config.toml
num_attention_heads = 9
qk_norm = false
tie_word_embeddings = true
init_std_down = 0.00262
weight_decay = 0.094
max_grad_norm = 1.0
MLP neurons of a small language model. Each row is named by its layer, matrix (up: input weights) and neuron, and shows model dimensions 192-319. Each number is 500 + 50 x the weight over its row's rms, rounded and kept within 0 to 999. Numbers have three digits each.
Before each neuron's rows, "fires on" lists the tokens most often at its 100 highest values on Wikipedia text that the model never trained on; "fires after" lists the tokens most often just before its 100 highest values on Wikipedia text that the model never trained on.

fires on: "-", " following", "Following"
fires after: "-", "|"
L9.up697:545454531567403611495441498515445522551483474363537433448442459422525553425536477474499553483464448496482442574524494561571581517448550424535423499398504413594475476508427427448513484550505460649507537555511510440539592479475537527461497477499420513531440467447483445563522538430436515436548524576421464456560571517527456523549519608432519444513585544564491493588512496385495510493482

fires on: " |", "s", "1", ":", "0"
fires after: ")", " Chart", " (", " code"
L2.up1024:554505471481526511494447457484453502444569469469535614434502548544444469463588462483477417517536427470435478486556662494458555568488443491496484565497401582534419559474478553506402612534541551439522491500519473526545514474430558527524432588502537517524550467408471531559371534500550534487426521423494405481525519504537540505486466537472531517517514424537457505551449428502577386418564

fires on: "-", " and", " highly"
fires after: "-", "|", " a"
L11.up1383:493417525528583477541442475408476474459482476455524542425492487548471532455590607556615512463424485644498590499483575441503450535589510406413491559450521492451520547527481482502531509565461531480412536477439490497635587409448509458517560491536527484548524391443517482503470431601476552558445425499511516535548433514452503417484452563488460512581465457539485495511470493517493478516399

fires on: "R", " not", "us"
fires after: "-", " (", " \"", "\n\n", "\n", "="
L2.up1698:448479517467473481495499567544458429554654446395463456509479493460550538464549541549501413450458457511526492456556495507413497531518475596488503479472485530445534587475507449475553442507469454518504548540505416550502501522506521469593498541528556519474507499541546435552416501487463451490560497539447556476491532584453494534479599538468499403458511482505528502466513482503503584507645

fires on: " It", " Vo", "He", ")", "It", "vo"
fires after: ".", " (", " \"", "\n\n", "-"
L2.up507:559482448574501460356460500460593490572506522433467408512445419480386516531466567554448475381438473539401517519429567406500413463502502488459566532433401494492478466452543526433503471472480533552531420482448476446421468517466536486497509527612581520565370568433551545540490493515491415571530445492502449468563461502554465541460492498531551460552454548530475527539434588486563556455469

fires on: "-", "\n", "|", ":"
fires after: "\n", "\n\n", ")"
L2.up1708:489442510489607560527504424569459448470579487490521538543521511490565441510528455569475547354430466518510409541502513526530496567586457501507511505496457521509476564529510515514499357576525459534536508494464502543545614481490515503502409456569493467610462514499428521505471482511531452455542531505462518423456493582405495492537465501432508470476487501487538636508507431506590557514580

fires on: "19", "ra"
fires after: " (", " Port", "–", "-"
L2.up895:582469527474601429568510443430443589510527513563477513470537440499477570490614603486544469542510541420498569539480419500468404553541486497417429533427547522399510513554562543518498471391467479512554580476369523462564495479481517483435564447483525507526516472500493596516527449448438391452512528470517482559471504637487462478451463485509630489555526428468471523484491544472447529557477

fires on: "=", " of"
fires after: "\n\n"
L9.up569:573447564504453540461422466463535579462473462501540487441551430382537540443513527480480510539508539478424497508516498471521609505454515452512534540445469475561472468551491490360549550523547469435533541483469503447576606487480537505478540447494527468514528449485550500485408521407477634499529490503385423508588474419573477580519541450455495546490478505492567472514490521491500474545544

fires on: "-", "|", " co"
fires after: "|", "-", "\n"
L2.up254:519500460516500390427426437507481442466505465536502496418528386505510501446462506474440479491482424456478518496538521485489476481454484516544431577512500458395467496498519579575447472458452498446435574522472517460510552495558511445502498555503414499585467472444537516487505525552546456594553452547527434467558519487502491602476529608517546421458522526458439564521481531455549491571517

fires on: "="
fires after: "\n\n"
L9.up29:503448468576433530478508450482537553531524523530530565612489409544477537418604419462495564550444445421403438486563469467549509471518419497470412507409446494401468571408498506435567462484524575470516567442529532465411518453448539472497580533537489451489469564470573523501473492419511454541408486461435589451584616418464527421483466507465522467538530477473522492500428454380481450494511

fires on: "-", "rie", "\n"
fires after: "-", " |", " bar", "|", " sac"
L11.up1450:460474511462554508643409488459476556567488490490542527425515428487509572509462588526488554493471473532407471379523401496573563541489489504576576485500453506605525485465596509467553397450590500477518509398480553519539545461474491501529563432558492498501574399447547517472475467449360452449537573490513489497501410546453505550543530403510551458560485479471546526543470541472544462427539

fires on: "-"
fires after: "-"
L11.up298:583511471491464533564467475375448490436540541481404562550488500528495472471516397488452510502487518466472598495474529430490523500512472505551491502455518514439414586606570588373560532474527516448450467419544450364521482418503537554493538528497471467600484505430468447546610437403428463432457542494518458587564528534502532524361448504501426473521452475514550582444545383472446535457481

fires on: "="
fires after: "\n\n", " a"
L9.up101:484452538481522497456448555548481537480525655571565490534495525455436543553497497623525527481473491460441437422504477499477539517493457464533371579512535524503474492458506592422537455478586473480501526539513476385465459491550500542504476414504482477579468496508458600496459459443485492475577491520488480564586504447565441498505507440430501530516640478417570439460505479422545488500520

fires on: "-", "′"
fires after: "-"
L11.up510:420455499536486491485454478434555487488525498484489535482529416495506534457609451537372554490554422533507513524432496433618529518499566471418485511462509505414534429513495579510478525545555516522498558513420445520516486426502552464501549546433417547462594408491527523569507504478497527501479509453488500529522563513508610614437483461493495494534545569518488528524414535524387499393520

fires on: "=", "s", "ing"
fires after: "\n\n"
L9.up591:518437539558517499533607494494521592518491461506507579579453511502517488499595494443472585509448392494425481482520459565561447484422486542496460569464467503487465471545502527395519481522500528508584495483540476552480520461592536402463448552487433525545469483419571458383511474432528420541546499517524568495568484520501465528433542457445409441625607452525546499466400517495456575406601

fires on: "|", "\n", "ub", " ju", " Tab"
fires after: "-", ")", " p", " Award"
L2.up1217:507445468555594492427416478461519472545540522435557493498416602471397484457463542412543486500437458573508589551473522461556485571520556502484492594465453550534431510558490484494507435537488569481489479525495516505440463528492562459499469528508556431564398624409470503517543518547462449485422455541452478379471604556518544457554495588501510496533543430483498636512399492470566443435425

fires on: "|", " al"
fires after: "-"
L2.up978:527401498577495478441556498422535426560588512445421469455433417460458587507469504538463579548495425493559578421542455527528542485443490461477432552578507510464445493473532498485445489488536481521485391448423438429506482542550575520447562502468455550512473549486579490529501516489449468507458485513501523506499604507408532516580498558450460415419524489486414567471517486535484471477525

fires on: "es", "f", "ch", "te", "e"
fires after: "-", " Kr", " o", ".", "uts"
L2.up1656:533470501460504505468464368509514456478514483484390452506403557454533438474571503441513467500538516396403555558462563529545433581493531492440523512537487478523472598515436536535517551561420562484487527419494519485372509592485526537477468492410476437532518566512479507623482472464526481461411408539535475476491469450435533571452507445566448460552521469488423461426450505537456497467526

fires on: "|", "\n\n"
fires after: "-"
L2.up1225:620458468559496481500534516498428471604446490470420569457472461468506503526517393523544520498434518490509484518484402443460424529507537422563449481486472577402390547552483459483541456436514482463428612503382512530437510445502535483444571511530478484503485506444471509485557432494475537462446601452464477544448602547465455471411470489462495400530467479577476475444458419538443501556477

fires on: "=", "uc"
fires after: "\n\n", " ind"
L9.up1119:406512476486458558548572498495524529568535472481539639552538514511519612543591436522496567533528343534506452503515388482417421525520465467549469555451417499589441509485562495491629501470562554465418519490552488476545467454467535395442439482512519435513520444473446529513532432363539429527564539535441441452499433557512493522495544512526551437493521421476477473529508565346471534511539

fires on: "-", " as", "s", " from", "ed"
fires after: "\n", " known", "'"
L2.up129:485472483477457648542538551435419521473552513439553453482473462449607492527588405504581487462504393543433418487462553532461623536630512555438552513594521557538494466591471484529499447488577531527523457619496499506492493522564524560450440507455503542522467483482580512614518508580488441443502486441458486462464428489450461462561584613469490438428556460502509504445511480463548509485493

fires on: "=", ","
fires after: "\n\n"
L9.up736:565485493440581457503429549385438562555545524470558537503462503508498625495551565461487487479538498528443598442572436473444481501405494474500532516560512603508491479613430527366504518536537513456506504546449546548522472453383535535504585481467496560535538550470488465590500561479543481503481414455489514473536564543421504438528579522363512504551471418499518526526504462430499509396514

fires on: "-", " of", "sc"
fires after: "-", "%", " (", "/"
L2.up1547:505423527560387430553466530563513550506563499493535545504486479572461524494495543488508471480557554484508376540544427501575534461494552435507538598418407488468504529521504509452484497544548459510537465511428508530485526484465545476516494440477502515540472452484583502626413450494423440560498487526510431447495575514478599540512566499494557479522496533558556491459541483573565497484516

fires on: "="
fires after: "\n\n"
L9.up1252:493464431573517498522537518470481473527538493525514530489505518572412441535513447508484523529450448475459476485555423555504442493407500443529435490512421477474434522587556469481510548547486626353564479565455494507538482519481508460463488519449395548451480505473470529527512544532421532400457402457451456513461542497488501534528486605497496395568558523429547507498485449447591475470436

fires on: "=", ";", " of", " from", " and"
fires after: "\n\n", ","
L9.up339:423509472572511551452531641466494558489499489534549501505490475494461523394530435584479480433393473599528458504513532428485497471479503359573489527438511585541451549535570656462570561498527525493554553472521512506465448497428530488471428472511458477516447503470531464451525585482487490559438448440507510442610565560474567498508524478492487465616572492423491471492443482458437428508484

fires on: "The", " the"
fires after: "\n\n", "\n", " \"", "In", "\""
L2.up947:419436565508585563482552482567517511545522576508452436454511450465509495410497499581490519511530446490508493463518468458465542497499517491497496509500447497380404472557505429514495495601524441502446539597468471525523545514467490516445503502442484458552436541510496498517481461514510546512478504519420543467444497508506442486637437515435506476490599492407420443540519473419548562545496

fires on: "A", "I", "ade"
fires after: " \"", " (", "\n\n", "\n", " “", " '"
L2.up86:607463450539558547548511469530526554534434477442624589411559506547516545519554494478536440536531546481585415424536585507594526525534522461498544486468478531520487528468504521485482480520578523553510429568466451452589520391520556453464444542533479464528470463494454503486522531401497407513472577406482465488566487479463439578585553491513540558430554430471471374500492583516487538430488

fires on: "|"
fires after: "-"
L2.up1087:589465553513514542498537517484458564497549497542502468479557402462512525464490454458554465474500438616473528582513438469465494668506489450586531595498445505508469609492514508478456485401561511481461544516377518500521559455579548538577526478499439498544567576490501479564553527522471533553481578529467493487550573484435500468438469514491444571463618514395498535464456395440531572614541

fires on: "7", "6", "ger", "8", "ing", "vi"
fires after: "–", " Sin", " (", "-", "\n", " L"
L2.up1552:588534551546636495468496545521462412470440585437523471480572376509520470523467529496435450497534447522393594550528444418493530596605487538508474656499467527606511427560414487431489433489459537512431513508391482457541561418449547483522486561494405459539442571514558502545530537497441475469576573552548380548450500470643470519436487551397454514439474559476462466446406488371526597466579

fires on: "-"
fires after: "-"
L9.up813:478355526493515474496507522530483470433464436522564497507577488431554464508479447386343502566466514495525494454472452515494553516535498489565458534550457521481537478525510553492481499526423516514492469463574497440471509427531511460592480574471428373598450415429503493463406529506493430455502618478467523514472535409536532551422441568446511516504477466410395571536502499478430504529538

fires on: "="
fires after: "\n\n"
L9.up487:543529449539468498541520528580457540437512478549500466479503578496521491488485495537475527460540458538542512424541448510476500528520472467529599682434483492502534445476497589450483546533543499434452505597522522489571511468461504506491609510522468459578571413432540451515534485433455471440466513505529475478528450434506518447454482560402458465541505481533495414550501494519503508495474

fires on: "-"
fires after: "|", "-", " Se"
L11.up1007:541423537498470513418499478498547508560433447557519573546513405516522574533487520523454515450493557490532453508458452501570585574515559444496457526486428481497506567407475588510519482438579507493463454472444548441520489540558514448552536502556535514539483372486483490515499472556459456513578530482533451510449511479545558531519386471433525421587590546545484469466420464417446500419514

fires on: "-"
fires after: "-", "|"
L11.up168:504416465561560511611480493374464527459478588429551556547528404551438458525516444539514471462533484461354472497541458532562489508576524422471400541453416591579453516567472503488604477487610466558488500516548482473416564448506484382556595410455523390573436497503458550476574470487583529546510499518478463519496527478416452480498526509460456524504566541483501506484463462505554490461586

fires on: "="
fires after: "\n\n", " |"
L9.up1674:514442516577552521500497542429496443550495576549600514408537562517435552435561516409577500558516467537536387422609504555470533452591469421527425574485428486502447548410536485600536521554489453475454469524515487431639519561426510419456503438472434421496450569517464519475595463439543488444502545416484397466579423540532439409451447508513470516442496478538584488451500458476405556493456

fires on: "="
fires after: "\n\n"
L9.up1532:521463386529443522589496528480623502480555509555513557522467504536556445519619442471518545450423511505445471493573383578541478499447476536488460539513446497480513524555515535434535533505522453454499467496546504511429563545423532478505491446512455481570419486458551533489435583383473389515520481552471559456546398448441470458512526500455537502517486503508516536511459482441487462483478

fires on: "="
fires after: "\n\n"
L11.up1197:517417530476496546537442512500604429434506377463424496632556466514509517535522451515532524466514520469523511515567412539584458538432507523610459498452530495496469607450499489420577442546510490427479478524443504353463552564458553408587564516438497486431494449399502551458589529387555542515528468463543512452582461554426406431501523561458509407570555541486557470458525459427535486459513

fires on: "=", ",", " that", " to", " by"
fires after: "\n\n"
L9.up266:547420541549522480483407485511450571528550502569545559552452528415490509466544545479505566530471536489542446414553435508412554541538428437558451630506486493501463554544521544441490523483509428488495448518471458513476560486455509431477444442457512489507506490448579505481429488450511490517495475471478472498545485546470478503525474541530418395627484377530459378507446450491595471519562

fires on: "s", ".", " the", "The", "os"
fires after: "'", " U", "\n\n"
L2.up987:535474504565475441636524446568491563568490567471518462468377489435460568555607556455541612503477479421466435455535406456477538501526555570507492513494476542454410512434446494484542513547602487458400616559476428563549510493471545514468524468540533430513452529441488517547475459388440454517488622551426465507607486533501478441456564487431423456490435507530433373513517593506548483582549

fires on: "-"
fires after: "-"
L11.up797:528474546497519491436530481444458432549592505492622649512481495487398498457501490451540661485529567502506528490550456461541475371489543471487535511458449438542479556462528482543522539501529509606547474445470531504494516465504470497534547529509450458608501442430549562534523458484525454512450578459499518476573610447520499527502432512524526440574463528542508506467536477469494503466481

fires on: "="
fires after: "\n\n"
L9.up282:586467431588517633459514533448431452565520502493535546615496438493561493530622512422476495474538408506495452495493458542488421445563439547482454581500383556521525522499424519410502498451474516518495538523544519452345500448562507402451437527531426483540528480469547423492493558357548461455436463531484537445515471530549500492545435551536527429480465492546491531552478452438434502454545

fires on: "=", " |", "ar", "|"
fires after: "\n\n", " %", "  ", " pol"
L9.up235:462536585513467538525478509460549488450533537493447513558513500467533626548592512552473643507534473481510487406459357568522437524416572528524427575516477511463492522431520455420475469481555406536474469619498512521459570509520505394458528567529474421533581540522484466466459426424510417399545503426443588444544583458502461470574449474451485464488542471443530551545476490523531553500551

fires on: ",", "."
fires after: " 1", " 2", " 10", " 11"
L9.up1589:535424491594517537513492543529518411386505522442513474492509474503502502490569549462450526509528483483463489533541477434542516487515512517497451588510450446525460601539539535464475499469472521496495528486441393460457495478564554495560577489552513513557428536415597575505513525459443460563512498482461484384549478549504478529483632492464484453536501540481552572475459581515529384451485

fires on: "="
fires after: "\n\n"
L9.up1519:519530505599498611426468562508519515489567459463486490492545402438529511513619476485483546396513468499535546524444458515495476532433495434554428507534481465520443489523458599436527547496629515570530503525541502391548528552468540468459455462494497534521485510527524507468601480445458472419484474508426526508520564599474508368493430534563545396493502439559549404424430495513587528465524

fires on: "\n\n", "\n", "="
fires after: "=", " ="
L9.up766:534467487509513474567468430445514628577463519526409527596541455551526521513553585480502545498527540440451503471556462458545482505486512607475469530462501553440495494509513498462501466442552409498521415586417536483562498541526547471583585393460500534483564492422561562587548450406511441504453501569519547569573540522448421552548506406476441493578433445447484404545473542481471475493581

fires on: " States", "s", "p", "it"
fires after: " United", " Chart", " (", " Air", "United"
L2.up1141:480503483491526540568561622470499615514438547502581502441524462568527497446519501346623432439412472557439574548483502521535439533585499440579403471456402514550496526513553562530534575519464618517439521501505451484530578455525521503452578448522578500569479491549413545488560557572479477556466524397439458401500493520583488427534514479475483568483493528571545475430445553420463389495515

fires on: "p", "s", "b", "P", "B", " Sin"
fires after: " (", "-", " \"", " o", "(", "\n\n"
L2.up140:508388416536433493542475449500488587463460476474530457498409411587477567527538569444498494422573456481506512539493577455588520522546605389455456502490464494449557494473456508467476511519549488435391474482423523422463555496457513581499520505473540570502409603491484422607581441565511465498552473506540461366429428527609543494466523486439513452502545475511417504535543536447515576546469

fires on: "="
fires after: "\n\n"
L9.up714:431534546543462624490476501422525514524596515432509549426522542509527485569559482506531539544442400497477473463501445536448495418441451503469472568568529545558584531442464545387537477490524477551529397544531496403484514546487528492472460456547372418534422484426606499563440549424517422490441446468474511507501582472515411459492502517415615477584530405543513493466434490474451526565525

fires on: "-"
fires after: "-", ","
L11.up1214:445422497490497523542604472360491483503416449486606531514463470435433446481519368559505556522554465454490554542403449422554525479467493464466484585367527396538416488516461552486616491538528466449520491445496496424502558469519566494546525497569564462612484466444491477493548537536456496493426496555511534503519481558543531536434456593514519457476475479520468583495393456488485551459478

fires on: "=", " ="
fires after: "\n\n", "\n"
L9.up1236:557480441553406545413569497447399538504498491448535515461549392441550426524520389487456486584491368553441483412447477616522488510463497555559440548464508560549491570470494490345526590561457480402477466526511469492465522540572526460522493573467526567498453505488458491513484485480401470502524523475423511535485525511554526498460531536461488440453490427507461457518422435402550529442492

fires on: "-"
fires after: "-"
L11.up1689:440527583516488448433555515469549550581523492433451480597569492438569524454505506503516503559607453495440545521570435514460508498525524541541552554497483554500505571458549559498455456452488488514554513520509447447519434482517543492530618442488555489468462448465445486561589524507428454449520506437537482498518481510461491443509484462474595486446509514540522554514444448473572542538536

fires on: "="
fires after: "\n\n"
L9.up474:466501452511475543528518541462551556462612503535544547460539520522483506500672532555501566513549407432574378488453445494593442554454502505484455543532496462434471462435456559453580501475465455521474500520563491469475569503425539492449445584426421406508474391440485533557531500390490452405363440524498467420536501529490420490536565500455546458485537424515512476396492391442538511483533

fires on: "=", " and", " 3"
fires after: "\n\n", " October", "ion"
L9.up1580:563481455604482605478493407471490430476518520430586611426495497500469502576507395616481523434457471495467395462482458521544497432371484528476429504551473479497545493450481514554536502483567497478426535436563522535555566392434504478539461509605505460533501558471392477453480507442412479492542442537405459505481513525537403476551492509479490482543476459556491454527542455508498487478512

fires on: "=", "|", "ibi", " |"
fires after: "\n\n", "  "
L9.up870:494412431537573526520532582418491474465509561541511507466499507506480499496514545565416488448510480487518590573395511570559457494467438477473486568498401580500534578512449528467493470418512495468447431512494494512491483454538520455484467542467467384535445467522651558510547477510419421425497492603390504453548532566593406505556461468497495464508542587486558515589451511470495410451469

fires on: "|", "=", " age", " |", "ti", " hold"
fires after: "  ", "=", " the"
L2.up993:435503480597524493560558504520579493505492417440505524451462484591428538525522457426520497530541506568402568485503520458549476512422532540547527495457405518539445552449532462470450530575569523473356557498429408467548534479579549481580481501504423507512520497557409456522593549488572465605545453435609412419548444516386506539484536451503435503466511475498427544468489479546523490512533

fires on: "="
fires after: "\n\n"
L11.up213:606434551505504489491529490487559521507536490358503571480583486468489534582586433493509621545540438408465504447533405527537486494418427503523451594465459483453466582468474598446507508573547478510577526489543559493499536395468496445561498510533426518550492432360500592543531479453532398517493417486526484484539560435448483544492508498493522579594536431491532505514490574426458518452491

fires on: "=", " United", " |"
fires after: "\n\n", " the", "|", " a", " The"
L9.up367:591463460466448499517581462505475471506593594525548530462477492379394476460597434541502486528586493576496523445527435511526523497516549458445504455446502485578515496519525577336486388553484586478460501465468511457502511516486523458441492524503507592468476493485565415463580513454452556482534468418432542515552621444483428454524465565436542455576526480507623579532446495485499519468329